Weights of a small GPT-style language model, trained from scratch on English Wikipedia.
Architecture: RMSNorm before each block, rotary positions, no biases in attention or MLP, untied embeddings, normalized queries and keys.
Training: a variant of Muon for these matrices, 1125M tokens, 8584 steps.
MLP neurons of a small language model. Each row is named by its layer, matrix (down: output weights) and neuron, and shows model dimensions 272-399. Each number is 500 + 50 x the weight over its row's rms, rounded and kept within 0 to 999. Numbers have three digits each. A neuron's up and down rows have the sign that makes its largest values positive.
Before each neuron's rows, "fires before" lists the tokens most often just after its 100 highest values on Wikipedia text that the model never trained on.

fires before: "5", "4", "8", "7", "6", "3"
L5.down924:431371487546428389611524520460519533479441492499525519489447444443494527566540511515439531545474456427569522492507512441522548508587496455525476484487514525408464539486558438591495457579464546562575589439594492510438559472443513536534497535546480543465442494471408490485492481516479549427554510497477502526470519613528508419605398539472485507548534432521458472442468522425456535436539

fires before: "s", "0", "1", " ", "9"
L5.down2183:449460456570506448534571482444595488453472624524424513519534520466489558499476560564511495506497426501578529453484551472618426426504492555549542572552536430502627446521497489504544516466462469469511507554517455551514454536480545509500415517495565557515509479461494580471552421562541502360453500503490505559459442551520444507531452502486496516478454512448529472505430489499563476478460

fires before: "1", "0", "6", "9", "7", "8"
L5.down478:486535543570459503457505408460506483483513474544426559477454560508467630523427496448561479518497484563525524608556449435521461545497473496595571528530512404472557503472483502565517526494451534520506415536519488479493551377486542533470502539472585456520453573500533465497437458457461553551543448538403649472495481516513543532454475479547508424499435457393440506490527529513471456552561

fires before: " the", " to", " a", " her", " him", " it"
L5.down943:507569452564466509452538619479535522593489470529470457549504468512464469563444453531547510540513517424444517449521532576508575525495580537468472501484570547434523422568409550491529526470604428479508486535473456606536460517479477415521470518492539464501548542585557490479470507455503503571527580467464559434517534542430475489534492526387474560606426483508463447578411441461435559423504

fires before: "1", "2", "9", " ", "7", "8"
L5.down1412:494444534428427509399496507555495440415525483459603481550465433440486532470476538506526479518405468505414546571427555529456509483483480550440533514544451478506505496443524494461461553463536507657460506593496537511532535522418541520454378456478473481467481598350482452540530477523445561494468634504454502505464453527455412491442528507550485472490500542464456506504430502488471465543453

fires before: " by", " in", " to", " as", " with"
L5.down176:511484578467519469530469517512509529519510463489512474497514457560529535484556467546435520546431464534516524497584566404510418546487464518530553539444580509428426469431465535581534358493599456428446537439444554516554527550441534492554523440598524451488517537367445514429415458515500546522564495494462432533608580499515539549548474495530391471530526473524491559437531480423435485512481

fires before: "The", "-", "===", "In", "H", "born"
L5.down1963:460466568519520564466500485488479581447424492408437506519482514496570495516551424510511471530480550478452446449626524482539420483545559541377433559572544463395534501588438511518502531378526563503439463556470525489528541485433534509613450446491532492464591579556507464520612576455463484513563506600537446463527378490515479420536500461451501458517510506476533587497475448454490547470552

fires before: " ", "1", "-"
L5.down1138:439445495557480454412613529468443521512481551561539497455508573418452470464375504519410499512452461548474514395421388568507474485473462511478436489579458490406429530475485550599515553483539498564514619514498455533549533516452434607505528560443462486481451563465507492579558526499517453419519457428464508617485529511568467505484457434472506479517541481460531405519477549529517412570497

fires before: " the", " a", " his"
L5.down881:559548473472442481419549458490437466546452514492426522527482516534503486466498537477544508506619547494508484513552488532511528462521399489546470398590481470489497489492466461591478445443503396439555443495489611473467553529544456433512487460474412460503508424461452511495507504492522575417527377397550547539453517521515446463536482527494454524481502498492477581491534496514489498476563

fires before: " to", ",", " and", " in", " of", "ly"
L5.down1405:462508563493587505493554442534392484521548558498440542447511444538529522510483560486494457477574478533518508557447532464540389441530495520520540472487542485452552442442506502478464551475543489461523540513449551486458462525440494561483491539435498453419389562442505579488526618468581486524465389574520496520606462579569494533408477510463465588529399532515539484531483475481519567435483

fires before: ".", ".\n\n", " to", ",", " in", " on"
L5.down343:463509519443547533495439483432485569385423442463486535418568515500478530443521484512502538521533503511507432436481508523505446430445539500437542395480565402442498518577382539508455454516482532410462487429450565494478550569407495557501543499469595533504578460526465546439492585536555514530582478494375389535508496563533571542460451495543498505532502503474422525481372458477560542481379

fires before: "0", "1", "2", "le"
L5.down1087:467450483498467542572526563547522528458472572561465556478494568506540534531526505524474487443409462544470540443532477542475536471503454454456608433427471463505509526471431563568533543500480489481564516482431527531520486506522525359587595496592533431585483464463498493479506547574501506498536478600385379542523510483333524512491572495462484591485479520496504436501531508423467463536517

fires before: "2", "0", "1", "9", " had"
L5.down345:393547517411598523579483464471414495453550482508490603516526429487498451589507496498480530458518428478402491484465438598421509493457512520521533575488488345476466553512425571409476467439468452463514507439501507530492507552484641522504527565563601521489534506595509456454424582577485588491457528468455513599479469550416548521523463523537532489487422485497566445493543602494516444465441

fires before: "6", "0", "2", "3", "8", "5"
L5.down824:539478494543483558525555469508497541480459574483508508523383558440474490506518514487477444585526543447462540499405474554506547551553621544486495527494504422500504475504515451492533503520510513514542464495455427427498474571463544489589447379499429529498550473501526528510476525472443537474485484596533523463577530574476471608441480546514478461468497469542511464510485561437581535442557

fires before: "1", "2", "7", "8", "0", "4"
L5.down27:456484494500435432532438506429513600525477557493505488463385528454523537514582545480524508541416466448516582491441523426501399502543430621442505489514507536489576499479495479500500516552495517536584402536354447522551549499448451430379497457525505498478570553451525497562456490473436427521469461559515547538578473597461420415501482460563494466514489529522473528445479452465548474459481

fires before: "1", "0", "2", "8", "4"
L5.down970:558556508574506449642506542588491531519477473489490423420479483579508455524469488568485516547543550513540528462510497468404539528576455487530566504421455490432482529544552568386523483461456507495590528575463457410463485506424452591386532529539516478538446532493469502498503544533490574527531492432472487471467565506457472475493504513475425532639487524514415461478563458522447495498523

fires before: "\n", " and", " of", ",", "born", " ("
L5.down1591:567504542523569381557518538468493527512443603456484483491444452522506557491452414536474497589477491481500405481445416514569544507612493507444480575508557487528499538445487554524571483458488421493504504408552551490450492580382458452506529488555526479472586522432426505450481541512536518420472425600484468443506524437519436553571454540457544599540547489562496442569524501608504469528540

fires before: "1", "2", "9", "5", "0", "8"
L5.down1827:471500435486426410429486526492571512509482539538504473555495448518472452561425540513515556657491495596422585471504536430402584477460464571534493511490442489418447545484472451419432570541448527567473544434420526463440472503479622579532476596497477496567477572465435389530516579527605520430534487484563386549456566535475460494482581456491539486545530497502577501461449521437426531489461

fires before: "2", "1", "5", "4", "3", ":"
L5.down507:513621445496465541498524440565506488489497486536498508457452466567533466529515490505390536499518468565458385529493605510541536512484505497464461482425516440551494522452506472491527476500501425495486510517546482456475533470447592533485458491445443532499558531466531462625466619512503529556534415528533538542449569611431472419431478494550561441546414478445537577452462576526539558560516

fires before: "1", "2", "3", "5", "4", "6"
L5.down1816:515544565559567491574460558539508524508445476513477592469545552455521472551493461450473450501445507367544485395460544545463545499517510487485498547485489365515450577488490565400512527425414423479442587492538463512505478523518401463436510604497570522398487507505613485469494543527466526583470524464497514467488480550530555494554468540511574457460565572448546420492425468527458494454426

fires before: "2", "1", "0"
L5.down103:516459475535586475480445484491503540426432512508595516552560454427516564543443475512462534571454469440465477505388516407470470493486504453551500561543509521445483457488536497409576446488491587444486646541565391451534454546519468466475543416527458536422477546617559498524538579573508537492501444590449518506518501449470510537577477436493436470585500548478538485558430514454468491538462

fires before: " a", " the", " to", " of", " an"
L5.down1949:486492515524499517474501597550481554534517503615505478526513540545497469461534427492472482472547459516488526445421469526530530453468481512476488484547612522441492486430494488494567468442447503431526572372527433611379490480467514458374381443418443461547512546432523554558457453577531463467461566532442569483455482517444431423534474497518508527482490533550489515444579483502539544456516

fires before: " by", " in", " as", " to", " at"
L5.down2004:467531453522435466515487547485520552510504478541534492513411525468502503494508505579451585487411501579444509459490500509508399542471545515497449593489476446476480558553496439510471517494501515577510535542544414450512514513489408470400648391533521563508458469480493536436525420506534553532474483488474473527445541600483537539528521432552523465519532559436519518458494476457490564604415

fires before: " ", "1", "9", " the", "2"
L5.down293:512560522493507481549485436599575545400444475509523481502519494483561608426487602521500476481499475399469520508573466441536472533536412444527521573425597512512505468378455544456507480567463537481493526418503582579475512443483543558605462486602527527474475524556428417534465505536572502445446434466516503461532436490507530467484557532494512422489600479491527509447440599483489427489537

fires before: "===", "==", "=", "|", "-"
L5.down1932:464466489527571518498595561439529491559493533499533552393575509517449476471491484471606496494515592488438483494594475369526536491573467483508433413516548425513516432490462565474555489398544459500477515482465457504486425526474431393533490469555454520547504497437521473545555581491542548543510489516521445533584499547560502524513497491516515500521482544503566452472534544505559479555476

fires before: "1", " |\n", "2", " |", "3", "5"
L5.down1867:478503552471535541370467598487527598551560481505424531521567416514522489439564543567465557515419601523524556483442537527487610461543463482611550543533519494569555508560425493463538499477470486453471541505484513483440523438496443566489535490523574466459464389525539549492564514455456532553534510461479505338556550430566525563501432462515474477511570450542575545483479441428515549474521

fires before: "1", "2", "4", "7", "9", "6"
L5.down2255:396563515615502578516489510533443550446493410578644462460488445490425518478459439464520538490591497473426506581432460517507430544496566641489489487494487478426495489493421609549524555517462468541565499459485520451393470531464552592475464538521551500477538594437498522536553418458384493498573556586500556571529503405437524525482490483428445507534434551447466588461509478569506573521415

fires before: " of", " for"
L5.down428:537515536512457570491415541447455473536555516468540611513458492537481568411528487549464468503493441510564598502482521445484527527533572549493380513535553453458505498498506493492564546521527503498533434516525526465554429558584530515562444439544465545506523483525556438506445589506442469507464587526476493497549509503469482384530522502491486525437540427502529591446452450456450509527515

fires before: ".", "″N", "″W", " |"
L5.down1991:550400586409480467544504503545559469571434459435597579441556451511502461530474462556397602441477435552531486498429458509499479566511568538477510592544582524508491438524508472465435584522520571535468519468507554544504489477564522540472494416393424488508521486532532552544506440551492491436570478524562478522499506446504499524565512542444413556511471448452571487488531466505508490485461

fires before: " ", "1", ",", "us", " &"
L5.down562:519464535440499513438502508467546512530473513530483452484553497430512512539491497497495575471612495411554494516485561409544465443428565589453528482423499490462579418497418490428522474493562538501439480474396518486408484411500496514481496468536436428518482496495568489470504521510483549475494529583438465524469503475423511464524592390449564486499544555447671450518419564544598602546559

fires before: "-", "0", "===", "|"
L5.down1279:510452544486514523596466523390518390437534536481504562564471576454569472554452493519523504561551545484516435506465476467471507476486460529402477477452526467486444565434491572473459525387464447510524473450537425484495523522510558509487550515480506568546488484518496468510500405523419480493504461478571498518495479552597565442574502469452515480437490576574552541530478506449597486500468

fires before: "0", "1", "9", "2", "7", " |"
L5.down950:570512531447476508475495597541497498565460534517500443562432509454489547466519476568503495481502559474501517540531491505466503520508587508349499552521440457469437434485433542444513522499518396527511487526512454433512438417528525421548513488520420518421528552381499576439583450379548552426432603525523509519524452443470451546505482542525492436476534526435385442451557456437445431523466

fires before: "==", "===", "|", "The", "-", "In"
L5.down1023:556562519389470496514489483538569476513561601544511547527468448488513459533449439568520473450503524536506494536460518397477429500511519533473393532486545474475574425472459502477503544541539524538511492536474423451419514442531497513440447545568449477445498460495437522439490495422393529580505448554519504463483491430460446502499456568511487446471457518561567526443498422478489562443475

fires before: "2", "1", "0", "==", "9"
L5.down1624:466570452411526467520505524429490491512516482485440483452495488554490553514471484506559532475445465498506528494470494417535470560459476508552543565484483488559531474551489476459373441487446528531414463524595585575476502497429524540508565539408454533526426555562527448530539607390514480529466455603554541564447498498525536498457535506542635433420421482525568431568415546515444506457500

fires before: " the", " a", " ", " his"
L5.down2269:497522558518409529569517553573488400543490510391637523545516515479499542522496619493535486522637517537495570485480506523393421510584463469465528459507565605488486436554543495560507444534500511459436605571573501563531481531512505414493497455486451411456458549470437440552397495527531441502544430501482495451546504521433525556679537512538486487551461441523552509528428511511522515556425

fires before: "0", "9", "th", "8"
L5.down2228:451498557487517449480473472542546434467484458475505497467526448562490495553538541452522554547453530468489534537583530378584498574517479438431439461525514506396526455470597501493513590565424517496530536567448470638523520468458478451504540522527622467491475427564560501474436486428483553512433486469420532510465504499493469478502503494449496526478456512450503507495502472409527576493583

fires before: " |", "0", " |\n", "1", ";"
L5.down1100:493541659447418579452518582596505527506465498504474423491590474510494523495582482467427416554480479478586537543469552580478486459510500504521587492544414541492482511616477546407490534477514471496438576494518441551541454531473572513513477483575601521625517502475430545426483442465510494522534609460499450549513586490461483548433455500452553444619440433569478443456414521524516490488512

fires before: "2", "1", "3", "7", "4"
L5.down209:426450479437551450500536613512510483558478436500423539471539414505548444460486464470464441546498511490455494435552458542445491522466551505486558555604520463495495543519472507554517523465485355448496518444477490488499547443516474493374479528529526552532469499507539531452464494564471469524463536456411489540514404427473440577491575506516464517496482522528461430613493449565541588458484

fires before: "9", "8", "1", "7", "6", "0"
L5.down1597:529539476572512509479522520458495539485458561518592456486500489507464390537445454563524522609456556496425473532442569500498507523472556616452572567459457565489491354471539429451444491496554465539438559537428490441525473544564520537543527567496416469495479519517493522453533536454549489531613471539474556540462569488596475528499532537581512447490534543518494404573485494562523511514450

fires before: " ", " −", " |", " /", ";", " Qualification"
L5.down863:542619512485509529559494452526502420478480416431512437589527523559538539558530503575480538442516429495402570516486459570553454465441453574531548548435541590520492491481496531546518583556446415476463457444474464501472526468481494646587476617553545488525485548433487503560460470499520498430463447456414466424478537546484542541461578524525461557479482523503515559436443545473413538564436

fires before: "0", "2", "1", "6", "5"
L5.down2179:492431495532522484456537495534524493468553460470470556576547468451476385488534419548549555414510436547500557535431410542459520515503553491478570501393605538416395532533547462447461573559432559421437530523446478412460551486458432461470489425453499555488468410450578471477524539422537557512404531499535438626532570490516417546504502447473490439539538417533532514561470508512477535544500

fires before: "==", "===", "The", "In"
L5.down1277:457517457434458472576450470411542551531562494508489462509514440448499525491534489527527508429423451505638436506486574509490445512426498501506589501432386521453534532538506448454416465431489495558533572493474488509481512453490464533547529528549563533443547560511445489465483686562481549497508478469525505468502505582555465422576459486493519457475494436486472506461443632468582480506457

fires before: ".", "%", " |", "1", "9"
L5.down1107:440634471460498450516528558507480543454504498475486515617404489514417496484491396492465411450526401495445449461540498523487478461425514529465412506518468545541573471547464510475500518536534562577485533437506525530458499588517527535532470485526442492430480497452529593532596501464454554508470511549407412448511488422436577472482475410589386527498485457437511435481531531539496550540474

fires before: "==", "The", "In", "===", "On"
L5.down1487:452502550552494518470501481612546570594494497558486534524500466511509479447461557537604473516556547539444443452531511573528399523545534565401553465372505520492484470551496486563466466499613439568524455500520525484591494390537559410464451442494479536568513553542436483455502568487450503530502475635520508428511502525564518555526509513577542472524480558459401487467471464484465456507439

fires before: "1", "3", "0", "5", "2", "4"
L5.down1923:591548571567419609415474494539428507498567462586415527527462610607557514526478532482539456470455480504526512540499475453428445461518436476529476553494568464476539551461543476509506551426559436579537420451532529538508539548485420438558428629528499510564494542416450530522501618592464581544500548531430481599421478510516539514473475391493462518485437459575489451470445554471522463493460

fires before: "==", "In", "===", "The", "A"
L5.down1681:484378483456409467516543538479487490439484470465456505465518483570490451482452518465554545540476477585588513506549418461528535466559489481478456481454461528485454498458468449505484461439531479447407517514503480513426550386564494527511565561534492537444435547513438438439526739520425486533597463490590512531434530507464549508507449460529512503517471493566511441486478497449588484453449

fires before: "2", "0", "1", "6", "8", "7"
L5.down2025:448538509501544489492460510488487628469469527464614428536463519484478454590527481507446507503479544465530516505543470479518536463576482481484557463491456521494552487514435506441556463468518489531530547530546476496383504517464480578529477523535531384582435466439412454549483546465406476491408507531528479484434524472434514376446507499500541584580455536496436447446534533460495501647462

fires before: "2", "1", "3", "7"
L5.down708:533524538486455466513475535584537525435435502548496550521427408497484609552450474502494586553490416493439570496412575538457529535481458497547404451458509413459525509431481432439446506444540557461489399456492469469432515463480598527488587521562516485482508543550480457475541443395522428455520499496557464632509470441530579495460635477471448470438464464457456529565517535438564443497417

fires before: ".", ",", ".\n\n"
L5.down901:368470429482439552488485428544524499518518416429470492519530463566496485555467465536441621570576591467511558505488523601585351500516499569518508550543542476505531447552488496476444480591485514470441471425454546410370562541499541505528537523505539489528432583482570527490542644454514460465457487511550451468532544508493541509554508520524537495485479591546422517426481526558490503462533

fires before: " the", " a", " ", " this"
L5.down985:544459522414554444462439521512450479542484421528606612505528512563581442570589565506518453461490495460561471503526444498530609436583566527464535516524425549574502411509534536512520448429485353432481501403429471475499496546517528543545491555594491530563557486475552507540463584512586490500428465462474546529426493615555526454537543529538529430486509423394631498463584530526413554500552

fires before: " ", " to", ",", ";", " and", "1"
L5.down1935:510483459458517589571488453491456496526470394559541531539484463515558522474555518564467638509515526483495421521473451556464522500483530565483519576492465619528555432534513500449517493572545497519513512541505563508552506526412521516554421469560500532489463508437509512571488539503517517466541579528506410422509551456499462477575472510418465520532573501469464513470475444630480380539510

fires before: "0", "2", "1", "4", " |"
L5.down1154:567544501516499496441488473522479584396427475529556509481496557445522455537587459467492443587406425484466502491520585551429601542515421452485560526550555564483466532480509446480466498467555599569432536467478454505421554455501399528394511555459545410508456508547546557469502477548576484469436529543562522512564389530557573427505508500500595349502489506469522544465536537528418456466457

fires before: " ", " New"
L5.down1785:463542399492465487574562450458455529553445540430462379477535546500500491474507586475462438527475565526605500472494471450517410548426497536579541503447525482559577499515456509568508506501501480480452580532500476560561549539402507497557516477476500557510409542442407517521470451437565422604495518454483589553454408561535493436423587521389520483526526479545492508437483460536482538457523

fires before: " ", "1", " .", "2"
L5.down1758:463476408514450437548517455475570622512416483463634483468522555501512497483492460437604550579428499481451536491499564514424521567473438461473530466558443476513574574518474423469461400479570444480531520466567525431486484558535508513581491520530454480520511498509451499496542561476519594635465502560591456544444472523558464591565449541570606471423514607526389475557433471552520493583567

fires before: "1", "2", "7", "6", "8"
L5.down1633:497517498578526464516524496547434499512474526431508525564433558594475533551487533463381484463564442504511516485571516536504580454541500521483490459551427495431441465520479519478505456510517426486638532532537502437516515436406510473514547477570499380486518462487394487487557427475550513364577521524492531492499543535430455428529526594517503582505459561470478514531453471503484493508546

fires before: " |", "–", ":", ";", "0", "8"
L5.down310:494507453507429505491519538441573494512477441611417456537477528556573468503448532406427549489621489534516511430544594655499507499553483443504541463512527526499540561435496453507491513520407499457467486593543627510526448439442549575495511444536519453540366584460565466515525516528512493599505482576553554470529533431460490464515509428468468507468488549533542418482492321551539441507504

fires before: "9", "8", "0", "1", "7", "2"
L5.down1754:580578539467517520540501368529439561403533436469460508544488564505411484517506534547518582474471587369431507448505563457538503477396517483400534419530404505461502403513404601527466526487396540506504549488412530526554478475414468508579482424540473544476523506509521517507516564541574578558523442534437372507449441512516459507509521489536426415507459426491532493586478501608515530516441

fires before: "9", "5", "3", "1", "8", "7"
L5.down48:520475488475468504548517491537525432430401555439549457540512437505615447539615516477510429591536524598563447477426545540635448524501445438531497431580525576474510548517517444457511457464471470345479596545502450466492555605501518480500485360458546464409531433575473571549485319527559571547524478498529454490554513459498452448512476524585504538553471561456500471496469495595554445577474

fires before: "1", "2", "5", " |", "3"
L5.down1351:536519523503566529535469546568470528513482524566439588540566442486564441523594430461452597465459494480512404482515530516455544464586482482485536524522501389561464465505506506530554580556492429519309425471386495504531528518524423356489541593501514591546423453511446446520502486539475488532602531488474503585475487461484438496516470413587514417509474511521508509554498450495430420460520

fires before: "2", "1", "0", "8", "9"
L5.down2155:545332585500526511525486512518434594555513447478511516536531403560519452540480574584524479556444516377451645486502457500499427529498520542565488558448478479468445551547492490484550523501557522474434546515542448433452422518406456506507493428479522493484498491454524463524507494480486502424483553515489472537572535614494492517523475563411436501469486476460481490577462474448532531459528

fires before: "1", "9", "0", "7", "2", "3"
L5.down1860:502468430500473479459562412496505439440545460552544463503520476452400576502428532431435486491435480510578498542529511407511440480528411498433559517421412436499537496432489564413466536535539455538539530535448542448521536419538514559487489466457481439521504484536529476417559491579662536462497409483516555463460555535552551425506528480563564367495418454458505455515422464476480533452538

fires before: " ", "("
L5.down596:564435492517500452428520534441484435520485540485414452496465521442430457548444530493533538519509471500563524521488497520378497445491506474458558474454512508508478513461518478503561525519501490488406635477479598456512503563391557582515526483576495467477485575510557464426520472486485526420514421510519578566487559548536490437450495530425389471508414463524567510497416465539559521468496

fires before: "1", "7", "8", " ", "3"
L5.down907:526506468549518439529538455498562504461488503489536496501446501527505456439498451492463480507499512430415510538392521465586460447393513558486513506490446559620476461453509491533456485502543441520468559518431533477616473452511577550515536497487422491403533471487489360551515521500505446530478388489485497433455486559483539487542526502570554458474450507451587507543321527455525599519550

fires before: " the", " to", " it", " that", " a"
L5.down398:537530492470497425464559442519369582546507551489460453546502474503410483515481499458504464475410509369480429564409554516548494416559426481438474553575467470524520451523501495480529563533375594357484497506515517484441521533549583533494475514542473498466423475530484499533464585506536432508500535396546527540389430486548469439434564471496564542509522518561581483467504548527463494375510

fires before: "1", "9", "8", "7", "6", "4"
L5.down2090:532443503444482514469501457446504564423483531541513454523475533437479471525490465540455527627439542513568522430458527614560486530611578524570488457504421517458416539533465489495556445464506419530517506448520427443545492542477562479500363436531522469466492535416569529496559509540499518522578472529557465550501574429554486528460384572495515515465494439472484492543542556452663488545507

fires before: " in", " by", " as", " to", " for", " on"
L5.down698:448454574562459463520513530497546535492506510501514442465459457537517513481559517482488489495542561428551476474607443516549500453508489485450596538475464484415481444522498653493431418511462528506525488533474489497602477450374525589465480610488500572419475576549443500457469544584441515530545469516438433528567580457520458479540534523453444442535543499513496503560534458419599492473462

fires before: ",", ".", ".\n\n", " in"
L5.down2185:485464509447537559483520589494448546525442530397514479547447440486501413461520487530453544552552509472461462480419486500521499435432565516404474600440528451569508473616609442511429481480540445516543428559520459465439532539421478517490568508504432535562518549587486430497597621580452519481418405569491507455404495438503425500462482506452457506452484461481440517479459504503545567456407

fires before: "1", "0", "2", "==", "==="
L5.down1420:508559488491523636580424512598531473419510495594440466503467516452500475521605587485508460513541558533543513515420527477502506485468544463474501516476474422493495529509397546426481492517463503563563443525551452530422566515534473534506505482487464504535476525553461486585560543394487551502440526467517450453489575519389456462594455509505536620484407469466465523457496552502552472439544

fires before: "9", "0", "2", "1", "8", "|"
L5.down2018:563511544465423616468564453534523436514505467510495505460361493460483586522503522468464489509478500442563424474493481508514495476506489515587515464530604459486520466471539396586415548500479413526565380484447454537566575524484508573460551524492472492469515491523438498544476566569504496485490554536493496431527431459538523534526453431520430469587476508559535533495433459447527467518557

fires before: ",", " to", ".", "–", ".\n\n", " the"
L5.down882:488493418454537526579472346397426456442550424519411563464509483510476571491449534493565527519497472527522467493536581412482450453423496515446577507415540538455507492542493504499531413594485469479472500494546474550443445521509483499483554419519428600591475603514493517475550510511461447525484470586550440502486532431595497454487509395397388603540465573591509554482498521504595506541476

fires before: " ", " the", " in", " a", " August", " on"
L5.down1231:467550491551452524492506556575480479430477533522556484466504498454532434567554458471513544553471531454482503541467453490468495483478567528526512524489478616469576521398521452576460447546537494412471533533458499550493458552456603535574564395486451461485498512494591396423415392543486516606533398371445528521528546530444442474529504561516494469554544442612460573548446535518533455440499

fires before: "0", "9", "8"
L5.down1978:539488565436631520492477457464519461387503525474468485517525489509436542465393504425470537566478544384350480565436471531398505556505501492338462467529480425440503511496431508463454534553427540433564533532465493566502512499533481507501542508536527483408494478489436562478580431434430514463536474492556358483460593518547540475507489513496469559525476561447506516571401383497529434501543

fires before: "1", "2", "9", "0"
L5.down1823:577489568532467538512559533466548593533493493515498585464495466508551534559513478506458475457485490510449424490530439533557560482469536405526548473511603495502559535423390464532430455525506607498580503442477629577491666542521518537518579496488557437534509461395428484454527594481528473461529420552502538447493518489493474450535507416499513478439537456537608422485468474522427524530594

fires before: "0", ".", "1", "2", " |", ","
L5.down2148:519588374503577611435488595501511458488497498520530476522470483509556534463484530444588548561486432479431453522441558547498496535490498485455453507503512467534404543508475492562514476552480524501480506455535537547465471533558562452554431438449535523497442416527466566529496603472469476577463544550541431511482501471489499489516516542550571527455433533461534540534493622516555503467479

fires before: "1", "2", "7", "3", "5"
L5.down1951:433482560408509498579483547616501521607548492492508510565492485457517540573506422509521531425549535528427434465532482531383504558502469510666538605469543416526484509541476519509526508477491435475353443441423503491559466485548478491522528606551637593525503437468592511450464600538423492530501544430499503567531457483462545527487522483558551475459507537478530504591468472539514558463431

fires before: "==", "===", "In", "The", "A"
L5.down1033:452454476434451490487472525529455433499458488560525545486426545446539568412486529530465473468501470498503467499491516488461536466485559599409496534505456466541544580488459419512493459495522463492451453546482548491589547434557515457561466447510649502493484475455423558504492683334473437539464411575499508525474512442586615435597486507478522499528435549420477532554452474513528544423441

fires before: "1", "2", "3"
L5.down286:512428523514477575457527521506505483445514492500440515474432460508531569544504450603445443555473536480500494463501535471497480421446428550537507555469424508451506444545508548422542489375544492423465529492597481456438397475534543501388493418497580501549544511596540487543474449531512524541468510447474479552533355574436503466463537565478437325427513465500570558525562493501568587486558

fires before: "==", "In", "===", "The", "A"
L5.down1161:523425491428493571534510494453445534502492521445517518448502495540567454496495536490486604452462411452552447566546450400470562491562588557475484511471490468446500461447569449489512520455625543621493531492487487485529449466503528408560476515481481525494537500456461447511564675516523644535514467522484557566534542428499619487500437527463489422394472477559436405544459597462509478520556

fires before: " by", " to", " as", " with", " in", " for"
L5.down1090:497426462505527553468393525515421563550539508596488447517425545493469511456505519539472517478512487503474466438571551517439454539416581523514605494550506377573578499480531423543493441472536453667461499524394544519447493477454573500514499545540532570410465509503435458422497604519473467430444447588518576502412536533492527507523456464567409528488516534537471555524511467439508526581501

fires before: " |\n", " ", "|", " |", "–", "5"
L5.down1350:452426506484527546498514498528475532468422462520553524500455500512554475470439456469558566420511533493457524491466506525492410476465528490468495380549486496452573555397478486642553498513431447441489543567519512500458575480422417416397448573461446427445501459524408503487463452481460449574357410542494511527390528500580455517442482495452521453480500403453590416518453481608517492464527